Part of a small language model's weights.
Size: 13 layers, vocabulary 2048.
MLP neurons of a small language model. Each row is named by its layer, matrix (up: input weights) and neuron, and shows model dimensions 16-143. Each number is 500 + 40 x the weight over its row's rms, rounded and kept within 0 to 999. Numbers have three digits each.
Before each neuron's rows, "fires on" lists the tokens most often at its 100 highest values on Wikipedia text that the model never trained on.

fires on: " John", ".", "R", " William", " Peter", "J"
L5.up878:488534555493516549505514516534484452454462561534484496459589560551487412545507524484491518526506507484458525497464481546518557496502407562513498522585547481504492452600439401498467460507544536498461506529551551510472489463531504431513461505485471518470409444460538540408473553509475443545537506498554477474443524544531532476533482473471468482464504475485516517519501512545513496443523

fires on: "\n", " (", " \"", "\"", " an", "'"
L4.up648:465529552470593499497409507520545466499545576512501529520452517443462478490471461451481485459428512421560480525544488498542459496529474539467524583508465489487558470525474485479422499534572541487495477447520482432542482512506592538478523525446513453493533550496489464509534534449502457545525465469548562540548514487513532505481495450496435465565434471504519499453463512513501459531548

fires on: " on", "ing", " late", "or", "ning"
L5.up993:550525451536512566456534591491554435565495473487512479481481505406492439498445525520529565484469494493516509549541536458521594533462414505468535484552480483493493509517557481484496402480509517467522516493487500530464603490542512516443467441498454505499463535489480597524429525455469447508598451484511513522400526560523525451507482471515557514530479468400561493501488516479510574527510

fires on: " =", "E", "/", "ا", " km"
L5.up818:463526519446464464489475481506486547427497510500535445468512498485463448477485466483448472459523574422450568490520527516563507510509525534534593602570510493463520422451464508513394409527499439528480428526587491491492436568513506512469487562499498510483523415512543469506496438480511516521550477531504544564559511441480528554512476464465507556489492461561542451488438519497446502515519

fires on: "t", "th", "et", " In", "en", "e"
L10.up713:517523447482484543471514460523471487436501454476522498457442487533450481526622514445552466457524462503480498454502492558493488506479471563418544636502513458462505454532516499532483582469548507469537544550503498479586531584475540461471483441450465501456547562521490527569508443497535527482548509468560499460505500484528490421509548570482499469536520437482513475471433484529462592526531

fires on: "."
L4.up707:501479502526611518447480483548568500515462523568504541473535489506454431495509476481486506494459484439482513450477439488528520528499498521492457590606521503555531501553490444477501467497510452517479507484530490507462531470486547525497502502461494501449428506462498586469495478488444436548538526457506516513491556469540513532472482529523443519544501389558549467488460517525510462475471

fires on: "ing", "or", "y", "ring", "g", "p"
L5.up419:497473514473544541481447463552540458505488560480503531549523431510487461465520436499495516464478466506486490386496529496513507473514539490429378465503465537522500468550460514474552502542505468428506521563451542513562476488481479463488478427432487527432479521460533595424471531476496561481498554416549492382527567456546497484538475605512493505476473483510472510497494521516534499492483

fires on: " live", " be", " main", " feature"
L6.up674:563548533531441561483538523494536514512542539485575474539609578562582492490575487527588510473512503471469406499497457510525548533460520433469427487500485460432530573501561490517534442492485537485489507536514498527547481468552508462509436436536484536489456473463521465511488576501536444532520436508546531536465494372501439421530484461517501500493484445476535529453535491491515453444478

fires on: "or", "ing", " on", "ru", "ough", "us"
L6.up662:535483466507525530429449506585506494557540476492531463505457480548424482498443500489437489494507443534480494511492490428558486503505510502459496410621408524564536453530498477518498363451533501505483480503490495486530462583494516539468482465461476515442465593488518572436464516468530533539584508460513589508477461544531529519491513485556529474563460457442547500462508538467472529555585

fires on: "ally", "N", "ly", "E", "/", "W"
L3.up606:535515533439480478490497460523545546457475547519528462532487452498496434533442394509515516455472526440431543505550522513524511487474460499568565575492466516420496476485478500473452520460466406489440560619496516441540526567589484405463436500488447499477488479493484470539452465501515524444529511474508476536487494491494477528493555462485474509504494504481552479480472566525510486537540

fires on: " re", "la", "land", "con", "ber", "re"
L10.up980:512526475493483508494510512481528592429507534553513521548595487536521520560593515435540487504520424517528519566534502560521463514541503588450487496554474490535525534487492457507477548380493494513475449513507528516523516489501522516531521501463491495471427457412516492573470523402539472549498451457538486476493383490515515507555484484425446547498488455473573499473518524490560459525492

fires on: ".", " |"
L4.up543:495512495508571541498463496572559511484459547512502535498546557502501477517529527486551514472450525404487504483494418479514550538514506492509486575625518492550511438558481506493512500519499469541472553504572556465456547472482502548502500528488490527435482503463534591433519518500459461551524481445510536562544512491549498523468493506498467475530515451575549548500461540577528413431469

fires on: " |", "e", "ri", ".", "li"
L5.up188:503426429491505532490394527536513530497447533533521444598546539430470490528469487508462494513406505396495561432510483551550443477536466446536470530447451524559504489554408457520542506513533484557485507474564542496487476447480468493518504556470512482498475516468489558493480577458497496502453535412494494477506526498500485541552428513454468446510490492518504522453537508597535511475508

fires on: "\n", ".", "us"
L7.up671:493540500454563543557438473557444471531500582541521536543568507465489451516474485469487510489409470508484488442481462531536523495524460520503435555535525492543550443555460468488443447495549450513477475509594512442484465486517554519498514545473490540486500464486503554489544539434451466434517466497577456497494481508576552531465415464470463484508518453523443580440508468514521478490481

fires on: "y", "ed", "ing", "t", "e"
L7.up750:475515486457528520473502448486456434473508494481532575409457460519472440482488455515492495467514461576537551450499522545535564501529477536424493570506461490494496461519509521518459481515483468476484481525499510498561448522491548496442542524544462565466517492447465561480485517522505492493497533438566502405529486459559504496483450571482518452538481461527454517496507512495476524527531

fires on: " ", "ow", "d", "ron", "ing", "or"
L10.up76:533571513535556471504560603498552486517466495442445528504573471383477496470495491517504463541542494449499494504522568438521523471543487498442520526501443495566474475505530514463522422484478518448490551531493484495558524527512534450541527474476429453546469596540520502460501530451510431470496542493517502558508526552529454493516477474522511469514493466498542530531471537503596577520519

fires on: "ed", "s", "re", "min", "con"
L10.up168:542536485536538542437513536554479501504534499572495506449562503475522473578533512410501465515491419521512497499510437484529433524484524460456452520505552511540489596491508533442501518472482547501501530507560498437475578546463513484433566476547497547462456525475467441569492524495459518506449512435466537473560451502546487532501397490547426468510500408496506551470494513489563432512495